config.toml
n_layer = 9
d_model = 192
n_head = 3
n_kv_head = 3
head_dim = 64
d_mlp = 384
vocab_size = 4096
activation = "swiglu"
norm = "rmsnorm"
norm_place = "pre"
norm_eps = 1e-05
positions = "rope"
rope_base = 10000.0
rope_fraction = 1.0
qk_norm = false
attn_scale = 0.125
bias = "none"
tie_embeddings = false
parallel_block = false
init = "normal"
init_std_qkv = 0.0409
init_std_o = 0.00963
init_std_up = 0.0409
init_std_down = 0.00681
optimizer = "adamw"
lr = 0.0017
beta1 = 0.9
beta2 = 0.98
weight_decay = 0.064
lr_head = 0.00525
grad_clip = 1.0
warmup_steps = 203
schedule = "wsd"
decay_fraction = 0.819
decay_shape = "linear"
final_lr_fraction = 0.0
batch_tokens = [16384, 32768, 65536]
seq_len = 1024
doc_mask = true
train_tokens = 259500000
steps = 7141
dataset = "wikipedia_en"
MLP neurons of a small language model. Each row is named by its layer, matrix (gate and up: input weights) and neuron, and shows model dimensions 80-143. Each number is 128 + 32 x the weight over its row's rms, rounded and kept within 0 to 255. A neuron's up and down rows have the sign that makes its largest values positive.
Before each neuron's rows, "fires on" lists the tokens most often at its 100 highest values on Wikipedia text that the model never trained on.

fires on: "as ", "is ", "le", "was ", "ate "
L3.gate104 [110 170 184 137 154  89 105 120  84 138 157 147 125  88 168 124 109 163 131 146 151 122 158 151 109 125 183 162 120 120 121 128 123 121 129  91 124 100 125  78 122 104  94 125 159 102  80 129  78 190 106 157  79 123 123 199 145  83 125 121 118 145 139 140]
L3.up104 [174 141 122  72 127 141 176 117 167 131 194 111 151  74 102 137 114 131  94 157 164  98 174 126 120 131 151 109 119 167 115  52 108 110 127 142 137 181 125 145 146 100  91 140 107 125  99 131 135 143 145 200  60 115 106  86 164  98 125 184 144 161  88 134]

fires on: "; ", "(", ", ", "and "
L3.gate380 [125  50 155 168  81  70  91 104  83 136 107 145  91  94 135 167  88 159 125  84 178  91 117  77 153 136  54 131 150 120 126 201 166 136 123  97  80 127 112 123 166  99 163  91 118 140 183 157 149 112 174 150  99 160 150 154 133 121 107 100 125 203 173 116]
L3.up380 [136 194 103 177 152  77 157  22 203 108 182 158 171  79 165 137 128 162 114 169 116 127 117 121 148 127 132 142 116 159 172  45 130 136 120 147 189  97 181 150  90  84 135 180 137  81 105 170  97 150  82 160 166 161 107 155 142 103  83 157  87 184  88 122]

fires on: "ast", "re", "ence", "the", "ety", "tain"
L3.gate227 [111  98 123 126 150 109  67  98 181 183 101 139 116 136 160 131  97 117 227  91 136 149 121 133  72  72 169 137 158  77  97  88 147  94 144 131 114 130 156 162 139  95 137  96 102 173 149 197 215 118 109 164 154 121 149 123 126 123 149 133 188 120 126 130]
L3.up227 [124 152 111 140 122 124 145 127 170 170 130 156 142 169 123  88  89 186 145  71 112 119  78 185 158 115 135  78  99  64  61  89 120 125 175 172 149 144 183 101 127  92 117 123  91 121 159 121 150 155 100 134 140 140 109 114 150 119 160 152 152  95 117 156]

fires on: "\" ", ") ", "us ", "st", "hy"
L3.gate224 [ 84 144 114  85 173 200 111  99 115 117 133  75  58 149  97  97 166  77 141 126 126 127  96 147 137 147 134 146 114 181 164 136 113 138 117  97 115 114  87  68 137 145 141 159 159 160  89 176 122 153 126 121  93 121 142 120 143 177 111 137 151 171  95  91]
L3.up224 [123 117 113 117  97 125  87  86 142  87 151 193  64 100 116  90 124 102 157  86 152 122 156 122 129 138 142 188 147 175 123  75 155  90 141 162 112  74 159 135  87 146 168 138 126 138  99 119 128 145 109  79 122 117 113 119 127 116  87 134  50 139 201 119]

fires on: "res", ":", "ev", "es", "em"
L5.gate186 [161 126  82 123 121 129 130 150  68  94 105 113 137 111 144 138  87 176 145  71 128  89  95 120 194 136 131 147 158 154 108 102 124  81 126 110  95 120 150 123 191  94 162 137 136 136  73 128 131 173 122 176  99 172 173 147 169  81 156 156 138 122 188  58]
L5.up186 [106 160 145  43 149 120  88 149 141 182 106 184 103 146 113 119 107  92 121 116 130 131 140 127  89 138 151 129 125 114 105 109 121  85 151 153  86 178 123 103 152 153  93 148 149 162 114 158 137 206 162 119 136 130  92 161 175 173 146 150 139 169  88 206]

fires on: "o", "ic", "ec", "us", "ac", "e"
L5.gate236 [ 68 101 128 110 159  83 131  72 120 146  95  98 109  74 102  92 115 164 196 161 130 146  95  77 118  90 132 110  74 124  91  65 134 178 124 124  79  57 186 117 126 141  86  86 148 145 165 123 172 194 158 111 130 146 159 136 132 109 190 146 157 134 119 131]
L5.up236 [ 98 124  91  71 125 143  96 121 113 175 131 126 145 150  48 113 118 225 162 175 102 129 182 101 149 113 121 173 166 144 133 107 140 169 142 130  68  91 148 117 103 158 111  97  91 166 167 112  79 171 158 180 176 151 103  40 112 152 108 193  85 138 125 120]

fires on: "ad", "ab", "ent", "at", "ind", "ere"
L5.gate356 [102 166  91 175 134 125 126 116 136 179 120 142  68  99 112 129 132  59 170 134 137 117 128  79 132 119 163 136 160  96  92 113 135 124 187 108  92 145 106 126 140  99 111  69 148 175 135 160 209 125 112 185 150 167 122  88 124 120 186 165 144 107 131 124]
L5.up356 [137 157  63 135 107 125 141 105 163 174  25  73 182 122 104 147 140 142 110 167 148 143 161  70 161 135 125 118 100 163  74 180 136 133 128 140  55 103 123 117 140  98 163 130 106 171  71 133  91 140 157 145  88 147 134 144 113 132 186 142 140 134 173 139]

fires on: "born ", "ass", "by ", "st", ": "
L5.gate185 [ 76  81 125 104  77 165 102 129  96  80 153 141 131 102 169 109 124 136 151 124 143  89  95 128 129 146 126 172  88 161 151 163 131 137 146 102  66 135 123 109 130 144 138 130 161 100  86  82 115 165 136 100 133  94 204 144 129 143  98 110 107 119 107  95]
L5.up185 [135 146 200 129  50 147 106  78  88 123 123 151  89 161  97 205 132 165 103 115 111 130 202 109 130 132 113 124 125 150 182 154 126 145 108 109 110 162 110 132 107 102 161 101 100 138 133 115 136 157 121 161 110 162 224  91 146 136 105 105 188 156 106 126]

fires on: "199", "=", "It ", "it ", "igital ", "ic "
L3.gate340 [117  88 167 119  67  68  44 145 112  92  72 101  59 135  89 156 127 129 124 135 149  82 102  75 103 141 153 102 163 107 166 153 116 113 133 121 128 201 119 221 154  78 172 138 131 118 201 121 149 120 103 154 130 176 175 122 111 111 188 114 136 164 125 124]
L3.up340 [154 194 144 159 154 114 166 141 200 129 133 181 118 133 111 221 175 137 116  77  80 167 122 101 116 110 137 115 119 132 184  44  91 115  94 122 147 175 115 135 101  86 124 161 100 131 157 151 125  99 174 132 120  85 102 129 118 149 146 135 127 117 166 139]

fires on: "r", "-", "anc", "ap"
L5.gate369 [127  77  59 136 146 148 140  97 124 147 188  79 162  77 129 179  82  85 130 138 150 131 125 149 122 110 164 110 149 189 178  77  62 167 150 127 154  85 129 124 168  88 134 146 160 171 119 122 129  98 149 152 136 114  94 156 132 117 173 110 131  94  69 149]
L5.up369 [ 64 190 153 149 172 100  90  59 153 117 130 137 189 139 149 104 116 106 158 119 177  96 125 123 132 127  69 148 148 132 133 142 183 148 157 125 124 129 113 128 123 126 116 130  78 197 155 133 113 107  90 147 135 160 146 130 182 107 153 107 168 140  65 159]

fires on: ":"
L5.gate204 [109 102  97 118 104 139 137 170 149 174 184 144 145 127 146 129  60 104 193 134 106 146 166 112 171 140 155 182 121 128 175 156 159 138 166 117  78 133  99 134 128 158 167 114 171 208  94 141 157 106 170 128 140  83 111 105 128 145 107 208 186  64 137 137]
L5.up204 [ 93  73 118 154  93 153 137 130 158 111 141 152 167 129  50 131  70 193 141  98  89 113 157 124 171 145 139 144 116 116 138 138 143 120 115 119 138 127 127  83 131 129 131 115  89 117 109 180 126 119 129 120 190 152 118  95 165 137 205 138 120  83  65 123]

fires on: ", ", "and ", ": ", "over ", "of ", "the "
L3.gate4 [110 163 124 141 131  97 162 140 127 121  96 102  89 109 192  88 155 130 120  96 133 116 145  83  88  91  94 131 128 131 137 194 110 110 110  83  67 189 115 106  91 105 146 149 125 107 112 111 158 142 155 119 123 151 200 159 189  87 133  89 133 158 136  35]
L3.up4 [175 119 133 203 160  87  84 155  90  80  72 136  52 115 130 104 108 107 148 149 155 151  96 104 120 142 121 117 140 194 153 134 104 121 102 148 106 133 161 136 137  92  81 125 127  99 145 151 187 136 112 143 115 152  79 140 160  49 130 167 135 126 164 145]

fires on: ", ", "and ", "History", "ure", "ance", "gr"
L5.gate60 [130 100  98 115 121 108  75 137 180 116 115 191 116 152 111 142 117 157 146  34 101 131 117  92 159 134 115 125 110 100 103 104 170 132 124  97  76 130  98 170 150 181 153 115 105 142 124 130 139 158 152 139  90 112 146 153 174 136 160 171 123 189 127  76]
L5.up60 [ 54 166 156 164 155 138 135  80  94  92  88  95 103  74 168 166 145  80 112  80 185 193 144 173 122 144 108 116 118 167 110 138 112 173 123 159 144 130 138 117  95 108 139 176 118 169 136  73 152 107 124 157 109 196 153  96 101 119  95 138 167 179 128 114]

fires on: "the ", "to ", ": ", "\n", "at ", "from "
L5.gate255 [ 72 154 153 128 145 180 169 102 102 139  92 140 134  78 138 115  67  68 137 123 191 139 122 116 132  91 153 176 129 192 154 153 135 138 146 115 149 110 145 197 117 155 132 128 140 135 161 116 130 190 148 145 121  53 156 131 189 148 161 126 146 160  65 117]
L5.up255 [110 163 120 184 102 125 149 150 129 131 177 112 151 156 114 132  99 145 105 154 129 134  92 175 114 141 172 136 106 128  91 166 122  76 110  89  60 121 145 157 172  88 169 102 153  49 155 139 116 137 138 105 129  81 145 166 126 108 181 159  98  91 128 123]

fires on: "===", "==", "Summer ", "====", "ip"
L3.gate73 [ 93  94 126 171  71  81 146 101 166 104 137 153 108 127 143 163 127 141 128 106 163 199 112 130  92 119 138  93 116 115  99  70  76 136 188 151 162 112 123 133 114 111 201 110 135 124 170 117 183 105 108 104 127 130 123 109 130  92 199 108 158 150 187 153]
L3.up73 [109 132 149 185 100 120 174 163 130 173 174 152  93  93 119 131 151 175 163 107  96 101 120 173  96 161 168 117 135 180  78  73  89  77 130  87 139 167 109 178 103 106 155 147 138 102 136 114 147 102 138 123 135 174 123 150 130 128 140  60  94 113 139 129]

fires on: "ann", "-", "b", "ind"
L3.gate141 [ 61 141 105 155 112 128 117  95 118 138 108  88  55  76 131  76 125 139 154 123 179  97 126 129 145 124 133 119 118 143 130 112 135 134 153 141 117 134 106 144 148 133 145  99 126 143 144 108 175  77 164 105  74 177 120 123 201  96 171 133 138 174 205 126]
L3.up141 [162 162 158 151 118 117 173  91 150 151 115 107  55 111 158 119  82 141 143 163 174 162 105 136 117 128 134  93 113 105 143 185 131  95 106 164 169 126 151 113  82  67 173 154 119 178 156 113 154  82 110 122 101 140 109 114 152 154 137 162 119 139 185 171]

fires on: "ti", "ium ", "li", "if", "tic"
L5.gate282 [ 82 108  96 106 162 104 171 167 115 114 124 142  91 116 135  71 125 107 188  80 138 123 144  88  83 108 141 129 157  88  98 138 170  73 128 120 145 106  60 104 124 104 159 112 168 162  65 170 152  84 134 172 152  71 147 163 137  49 113 165 114 157  80 100]
L5.up282 [ 73  59 117 120 123 168 157 164 145 189 240  89 144 131 114 154 155 132 168 102 133 106 100 194  95 114 158 192  73 180 118  79 114 126 142 130 156 156 188 144  80 130  97 194 148 138  81  91 161 114 130  81 123 120 120 148 152 110 144 110 109 147 109 135]

fires on: ", ", "ing ", "by "
L5.gate251 [104  81  81 118 106 118 169 115 121 167  92 133 145 103 131 118 154 139 158 137 170 113 124 163  95 129 153 121 118 136 130 116 182 146  81 135 100 122 133 152 137 245 137 140  85  65 126 130  87 162 164 135 131 133 137 165 108 113 140 125 128 139 156 130]
L5.up251 [138 127 114 161 149  62 140 121 117 107  72 162 171 136 130  79 130 145 155 142  88 119 152  98 143 129 142 138 120 143 106 143 147 114 123  96  99 114 149  68 166 157 161 140 139 154 161 127  91 194 120 163 110  87  97 116 128 143 159 109 130 105  64  90]

fires on: "anc", "dis", "ul", "ap", "dist"
L5.gate340 [109 107 143 179 163 139  98  64  76 187 180  81 162 135 135  99  77 113 176 137 122 154 156 170 149  99 157 147  65 153 145 119 125 146 161 111 115 115 120 155 140 119 115  99 158 107 153 150 165 100 172 133 130 159 127 116 140 136 142 146 144 145 127 103]
L5.up340 [153 121 147 142  82 121 143 187 169  87  95  79 168 107 151 105 130 105  88 117  97  93 153 107 125 129 101 116  92 154  98  77 137 105 129 144 119 114 148  74 123 177 148 118  99 128 106 187  93 108 156 133 138 119  80 112 148 192  99 177 232 102 130 119]

fires on: "uk", "ian", "Se", "Angel", "ann", "enn"
L5.gate265 [140 129 135 148 120 111  85  76 112 100 136 109 152 107 101 106  37  76 114 172 191  90 130 116  88  99 129 138 154 108 171 201 175  85 188  83 120 148 133 132  68 150 108 100 179 123 117 153  87 165 174  79 152 118 124 161  94 198 133 113  87 150 112 133]
L5.up265 [126  84 141 113 125  84  45 179  87 127  99  92 187 115 116 152 143 174 100 147  82 194 106 170 137 143 156 108 110  98 103 111  87 110 134 130  97 111 130  72 123  77 166 105 157 103  65 149 117 142 141 171 121 106  73 169 108 166 139 113 151  99 132 103]

fires on: "b", "har", "amb", "man "
L5.gate8 [ 71 140 212 128 130  86 125  65  81 130 129 172 164 107  65 137  93  86 101  92 122 165 121  98 119  97 203  84  97 139  82 147 113 142 143 121  70 127  75 170 140 137 133 127 123  95 132 101 149 117 123 132 104 128 156 159 138 115 155  94  78 153 138 119]
L5.up8 [123 104 146  94 133 169 120  89 132  58  86 138 125 106 136  99 153 126 105  89 133  79 105 110 137 160 165 160 145 133 144 132 172 124 137 142 146  95 160 121 108 137  88 121 111 107 130 110 153 125 124  79 142 169  93 137 133  99 145 121  72  79 166 134]

fires on: "ad", "e", "en", "ace", "il", "atis"
L3.gate315 [153 162  70  61  70 100 146 103 108 143 111 141 123 114 119 122 159 120 150 116 159 177 105 163 131 119 105 187  76 190 147 136 135  54 126 100 159 124 122  90 187 144 168 143 105 187 157 194 171 129 122  82  97 197  56 136 162  93  81 160 172 118  97 114]
L3.up315 [114  99 125  96 169 135 125 114 159 131 143 117 142 102 114 130  99  93 114 182 111 106 161 112  91 144 145 140 148 131 107 102  42 118 145 121 104 139  92 101 122 144 157 101 140 150 122 139 159 118 106 154 121 152 119  89 154 120  26 126 123  77 160 105]

fires on: "a", "ca", "o", "am", "oc"
L3.gate87 [119 112 182 106 105 123 135 144  73 111 159 130 127  95 107 106 185  98 120 128 150 133 151  72 116  69  87 127 120 121  92 117  89 126 218 131 166 120 126 114 155 126 162 153 140 153  94 163 117 147 141 155 111 190 140 135 190 121 173 104 182 145 114 151]
L3.up87 [ 90  80 182 138 154 107  95 160  74 167 109 181 152 121  97  86 145 105 109 142  82 125  60 140 157 197 106 110 120 186 132 153 168 105 155 134 128 177 127 138 119 130 203 125 158 146 101 119 129 113 179 120 139 153 127 144 178 118 110 110 129  87  44 148]

fires on: "it", "po", "st", "of "
L3.gate373 [ 85 161 130 121 161 182 145 133 122 112 116 126  86 143 164 121  78 176 178 118 126  80 151  59 127 118 107 153 141 126  90 173  88  90 117 125  71 123 116  65 140 149 150  94 152 137 119 137 161 155 138 156 133  88 127 163 126 111 124  91 168 121  95 125]
L3.up373 [137  54 135 104 151 153  82 128  95 166 115 189 104  57 182 124 165 182 202 113 189 119 106 128 144 141 203 136 122 106 175 174  70 124 117 104 121 137 159 164 135  96 146  71 112 115  99 107 122 169 153 137 140 162 112  94 136 117 155 102  91  73 143 126]

fires on: "ed ", "led ", "ted ", "sent ", "went ", "ks "
L5.gate299 [137 106 136 144 124  45 149 178  95 130 150 118 138  94 224 161  94 115 147 102 188 110 145 127  64 129 207 143 131  93 105 141  98 140 115  20  80 128  97 141 159 138  66  83 130 148 112 174 139 150 170 132 137 124 124 131 137 128 146 118 156 132 116  85]
L5.up299 [152 162 146 118  86 163 201  83 148 101  87  56 130 117 129 103 136  92 120 148 130  53 122 156 125 148 127 123 193  99 173 168  99 143  96 103   8 118 147 100 128  99 135 177 116 103 113 105 103 162  97 119 131 128 108 104 151 169 136 190 144 136  94  78]

fires on: "k", "K", "o", "Vi", "op"
L5.gate121 [124 117 194  94  77 148 140 120 113 153 105  87 148  81  67 128  96 120 152 137 120 147 132 146 133 110  88 169 112 122  77 146  82 146 119 133 161  63 156 147 115 215  98 142 149  71 123  99  78 122 139 108 143 140 130 125 136 132 113 160  91 120 137 162]
L5.up121 [164 168 112  82  82 113 142 138 140 222 153 119 129 102 105 135 144 103 138 117 160 105  63 139  36 108 100 139 174 134 174  92  94  79  85 135 128 161 117 144  83 141 132 126 133 123 124 105  83 211 156 158  81 163 108  96 117 155  81  72 118 104 100 126]

fires on: "ter", "ong", "ind", "und"
L5.gate371 [ 99 106 103 114 112 100  81 165 170 151 143  64 114 105 171 149 125 109 106 103 137  97 174 119  87 156 134 161 106  69  39 111 129 161 144  91  61 115  89 105 129 139 141 113 142  92  82 142 179 119  97 151 168  84 200 111 169  85  85 139 133  89 142 118]
L5.up371 [137  94 149 159 141  40 148 129 170 107 109  69 154 132  96  60 169  93 138 133 118 125 136 133  90 135 147 100 139  88 132 169 147 137  77  99 157 130 134 175 163 105  92 100 121 110 141 153  75 155 108 107 152 142  93 121 157 153 125 173 163 170 130 130]

fires on: "ren", "n", "ron", "g", "j", "en"
L5.gate342 [ 93 161 159 145  95 122 124  92 100 136 132 129 188  94 152 163 158 159 162 120  88 115 104  84  97 126  54 155  93 112 114 160 102 148 190 126 140  87 113  89 131 103 145 118 162 198 161  98 144 205 151  68 102  47 125 147 145 133 123 138 136 149  91 138]
L5.up342 [121 164 105 170 133 199 133 119  90 151  96 103  88 152 184 117  93 141  89 170  86  79  99 119 161  94 169 129 141 147 141 118 140 101 137 130 132 132 192 157  94 149 143 124  94 127  75 134 215  91 106 120 140  71 117 125 138 101 145  98 144  87  97 126]

fires on: "end", "en", "and", "ad", "at", "ed "
L3.gate317 [117 153  75 129  79  87  68 138 134 171  93 118 111 130 193  92 118 100 112 139 173 173  85 123  56 116 147 115 183 126 104 150 168 116 124 134 127 149 128 139 148  70 141  48 132  88 130 151 163 150  85 211 151 131 106 127 133 102  96 101 112 107 105 161]
L3.up317 [145 164 107 122  70 123 118 124 146 144 109 167  99 116 140 122 186  77 159  90 146 161 134  73 114 146 133 188 121 142 142 142 161 154 110 111  38  84 145 167  72 121 152 131 120 125 143  80 140  71 131 107 113 167 129 135 183  95 188  89 109  89 145 130]

fires on: "ul", "c", "ip", "\n", "\""
L3.gate293 [ 23 108 141 159  91 165 137  94 143 131 150 165 136  80 158 102 117  82  65 101 121 186 170 140  93 118 152 146 109 153 127 145 122 116 168  84 126  98  76 119  90 162  58 142 138 155 132 151  99  54 168  92  92 158 167 120 112 177 147 146 128 148 107  85]
L3.up293 [153 134 146 149 129 107  77  77 119 131 178 118  87 109 119 236 115 171 126  79 144 180 116 126  94 129 175 124 138 159  95  88 137 120 113  99  95 151 137  98 100 130 164 124 151 144 107 139 158 158 125 140 186 153 156 125 116 132  57 164 100 114 156 139]

fires on: "i", "min", "u", "vi", "n", "en"
L3.gate123 [ 61 128 136 130 118 110 134  93  78 137 136 138  70  93 179  90 115 157 179 143 146 116 164 121 145 115 110 151 133  67 129 193  80 126 141 126 167  68  93 105  85 113 169 155 136 152  90  64 157 140 169 108  89  56 153 207 123  59 131 151 120 156 105 120]
L3.up123 [ 99  59 127 130 121 134  44  59 119 149  76 118 115 172 155  80 147 150  86  60 169 130 104  96 150 160 106 114 115 131 178 109  90  94 145 131 155 150 119 149 157 169 126 140 140 136 117 147 161  89 137 174  89 125  73 106 193 113  97 176 137  58 140 147]

fires on: ", "
L5.gate47 [124 132 119 161 131 169 137 113 143 124 101 103 110 100  92 107 143 118 135  81 157 127 141 114 182  94  91 172 118 137 126 195 132 128 145 107  99  96 133 113 106 193  94 127 148 111 144 175 130 125 144 127 111  93 166 126 128 133 158 188 168 109 146 130]
L5.up47 [180 144 161 172  60 137 109  42 205  69 124 114 107 194  99 131 111 104 165 135 182 109 123 144 131 156  49 130 138 168 128 121 157 143 136  65 132  98 131 177  76 112 128 117 153 126 133 138 108 111 140 141 150 158 127 114 112 152 141  96  51  77 112  71]

fires on: ", "
L5.gate373 [115  93 161 177 160 112 145  96 123  71  99 156 136  86 160 124 148  95 114  59 122 135 133 101 128  99 132 121 135 104 108 159 108 144 125  27 150 149 139 177  78 164 123 147 115  95  99 148  73 163 132  94  82 152 136 111 100 118 189 133 135 113 128  21]
L5.up373 [110 126 209 161  88  90  77  43  82 125 140 152 101  76 107  90  63 137 160 130 205 119 102  96 138 128 148 181  77 163  94 112 114 146 122 128 173 123 129 129 125 147  65 124 134 104 146 111 162 131 161  98 147 142 143 100 138 156 122  72  84 134 160 112]

fires on: "de ", "et ", "en", "our", "ti", "n"
L3.gate233 [142 159  94  65 109 142 146  78 108 147 117 104 135 142 139 121 131 124 149  73 158 129  68  96 115 127 141 138  78 167 170 122  96 181  99 111 118 153 114 172 134 132 175 160 148 131  87 137 161 149 118 119 109 111 119 171 124  96 126 186 100 119 150  94]
L3.up233 [122 129 144 104 151 124 104 127 104 112  80 137 115 101 203  83 141 105 130  95 145 111 145  78 149 109 114 162 104  50 197 165 100  80 121 138 135 122 133 115 153 115 115 175  99 159 129 154 130 130 114 161  99 100 134 107 134  98 170 130 162 153 164 141]

fires on: "5 ", "8", "8 ", "9", "5", "9 "
L3.gate13 [135 144 129 139 125 148 186 129 175 104 146 130 167 132 136 143 108  92 109  86 195  73 128 130 144  79 189 117 186 112 125 145 153 132 161 122 117 158 154 110 130  73 113 153 146 107 176 144 115 127 176  87 143 158 133 160 175 106 104 171  72 128 164  88]
L3.up13 [118 155 163 238 116 160 122 109 134 172 153 116 185 124 112 108 129 142 101 130 184 129 105 141 149 130 108 111 147 180 104 156 144  90 111 135 131 155 171 162 150 147 154 125 112 152 137  93 142 124 153 105 149 107 150 124 126 125 141 160 113  73 189 123]

fires on: "et", "ac", "us", "ar", "p", "ven"
L5.gate260 [ 96 164 133 151  88 170 118 138 162 192 150 107 152 138  96 103 110 112 145 190 169 143 114 136 123 152 110 150 123 111 115 143 143 123 171 102  87  76 149 122 156 185 174  68 172 112 138  92 113 215 127 117 152 102 137 152 130  81 110 150 180 142 119 135]
L5.up260 [138 143 103 115  91 170 151  96 123 118 140  74 182 191 140 121 159 120 162 176 194  69 166 112 158 142 164 188 121 168 138 161  64  82 129 115 123 156 134 145 167 129 116 143 118 118 104 108  81  94  94 145 117 164  94 137  56  24  53 154 158 112 107 122]

fires on: "ul", "al", "ur", "um", "ad", "a"
L5.gate76 [142 139  93 125 142 136  71 113 143  95 163 143 148  44 131 190 158 180 105 136  83 128 159 105 120 110 134 140  64  59 147 107  83  49 153  95  86 128  67  95 167 104  83 100 158 181 126 190 132 132 158 138 107 114 123 166 142 132 151 103 192 150 101  90]
L5.up76 [ 75 117 135  90  63 107 152 125  86 140 126 103 117  93 107  78 147 106 147 126 118 103 113 120 151  88 116 121 107 164  84 104 148 120 137 115 139 163 172 111 160 197 128 159 139 130 112 100 158  86 118 145  51 116 114 135  77 111 145 159  60 108 120 152]

fires on: ". ", ", ", "\". ", ".\" ", "er "
L5.gate166 [124 120 115 161 124 165 123 112  95 127 116 160 103  67 146 115 105 122 179  93 126 122 149 113 146  96 117 147 109 155  88 143 173 133 133  40 130 106 123 130 148 143  65 119 152 133 149 144 113 145 144 102 128 122 138 155 168 125 154  95 123 140 131  25]
L5.up166 [154  72 186 135 115 160 136 109 138 116 134 108 130 115 127 159  91 183 135 161 168 145 166 110 126 148 135 148 126 163  58 154 168 176 113 130 139 116 166 140 143 114 100 115 154 109 130 114 153 169 198 150 112 104 115 136 143 102 117 134 113 108 145 151]

fires on: "1 ", "9 ", "5 ", "2 ", "8 ", "3 "
L3.gate231 [163 152  83 172 137 176 170  79 123 123 175 142 179  50 163 141  88 159 112 107 158 117 124 143 239  56 139 182 151 151 144  91 102 128 150  84 124 103 155  52 135 199 123 144 144 138 130 135 109 149 173 125 150 146 112 194 111 108 140 163 114 154 173  76]
L3.up231 [ 89 150 211 126 133  44 122 120 102 177 127 144 123 112 114 118 122 153 174 169 130 157  93  76 101 101 119 112 122  79 158 191 132 189 124 130 159 185 183 110 107 107 120  82 124 141 187 134 103 114 122 172 115 104 203 100 150 130 184 108 143 105 164 139]

fires on: "sh", "work", "opp", "ot", "st", "ak"
L5.gate132 [120 182 115  96 106 125 113 170 139 133 117 114 101 129 102 136 137 109 152 193 188  76 163  94 104 143 112 162 170 141  99 115 128 124 147 158 112 146  83  94 174  86  85   0  98 124 158 125 188 125 128 148 108 110 111 124 129 157 121 152 136 130 170 158]
L5.up132 [ 86 156 138  76 159  74 105 135 102 108 110 111  16 102 131  95  45 138 153 106 135  77 152 151  57 103 159  91  96 150 111 103 126 122 121 132 200  75 167 138 145 167  58 127 129 164 110 134  91 126 159  53 138 149 138 115 111 120 126 113  79 133 136 101]

fires on: "\" ", ") "
L3.gate132 [109 182  89 151  81 135  85  78 106  93 116  92  92 116 146 139 133 139 107  67 130  83  95 130  90 150 162 125 103 171 137  80 154 135 116 127 131 144 144 120 138 124 163 187 138 146 167 180 166 108 105 230 148 140 127 126 159 139 123 136 138 151 122  89]
L3.up132 [140 151  90 162 111 178 141 107 115 121  90 110 113  87 123 152 130 102 128  84 174 128 104 122 165 138 145 146 175 148 162 149 171  94 157 135 111  90 139 108 125 105  59 212 136 186  82 138 152 102 139 157 131 135 145 139 104  92  93 149 168 160  95 102]

fires on: "in", ", ", "ight", "-", "ri"
L5.gate37 [ 71 100 114 177 130 146 211 106 184  85 153  95 131 104 169  87 116  99 145 149 149  94 155 113  74 117  77 116  65  69 128 111 169 127 130 132  83 105 122 156 137 147 118 105 130  78 109 135 179 160 145 153  44 147 149 131 132  72 137  92 102 151 101 115]
L5.up37 [ 90 101 137 150 159 151 203 132 167 137 186 176 110  97 176 135 101  84 102 163  95 129  96  96 148 189  94 142 113 120 169  56 153 106 129 148 122 168  88 106 127 179 113 109 140 153 142  96 144 140 125 163 154 116  95  77 185 107 233 140 104 120 137 168]

fires on: "s", ", ", "st"
L5.gate368 [120  94 169 121 135 166 120 135 108 110 104 142 137 172 137 152 163 182 145 153 174 155 163 104  97  77  98 151 137 116 105 162 128 152 166 140 144  67 125  81 187 136 128 164 107  97  57 147 147 172 143  80 118 117 142 121 107 116 124 145 106  95 118 174]
L5.up368 [154 131 145 173 141 129 135 123  16 116 119 111  77 158 121 184 162 128 131 125 138 220 109 114 124 155 146 160 106 144 165 131 134 153 155 157 112 103 194 127 165  88  96 135 117 109  41 111 110 116 127  94 152 170  80 127 166  82 162 133  69 105 121 159]

fires on: "m", "they ", "le", "John", "two ", "r"
L3.gate175 [124 145 115 103 159 117 112 133 121 163 157 125 133 108 125 104  79 168 156 118 133 144 202 145 138 100 159  96 150 101 137 146 108 165 149 124 125 138 171 116  83  96 133 144 118 189 143 181  96 133 136 112 179 151 170 107 156 118 130 164 152  80 148 132]
L3.up175 [181 101  86 130 135 174 142  96  82 203  88 112 128 128 149 136 113 119 187  87 107 120 150 107 151 137 138 117  68 148 140  90 180 123 145 131 115  99 139 135 139 114  42 198  84 114  98 174 120 115 125 148 143  84 164 126 111 131 154 115 111 155 134 114]

fires on: ", ", "ot", "ai", "sc", "it", "ames"
L5.gate168 [175 110 171 150 137 135 150 135  81 139 109 109 100 153 159 107 184  86 156 132 128 126 137 141  79 116 110  95 116 100 121 131 132 162 121 115 144  91 138 118  99 121 125 147 143 149 117 160 149 135 205 140  57  95 122 173 137  42  79  97 168 125  88 109]
L5.up168 [134  74 134  56  89  60 136 152 191 161 108 119 138 143 120 127 135  84 187 160  71 139 135 128 114 174  62 124  91 186  84  89 123 195 122 100 181 147 115 139 140 114  96 107 131 143 209 172 107 181 107  97 162  84 123 124 114 149  94  97 112 149  99 118]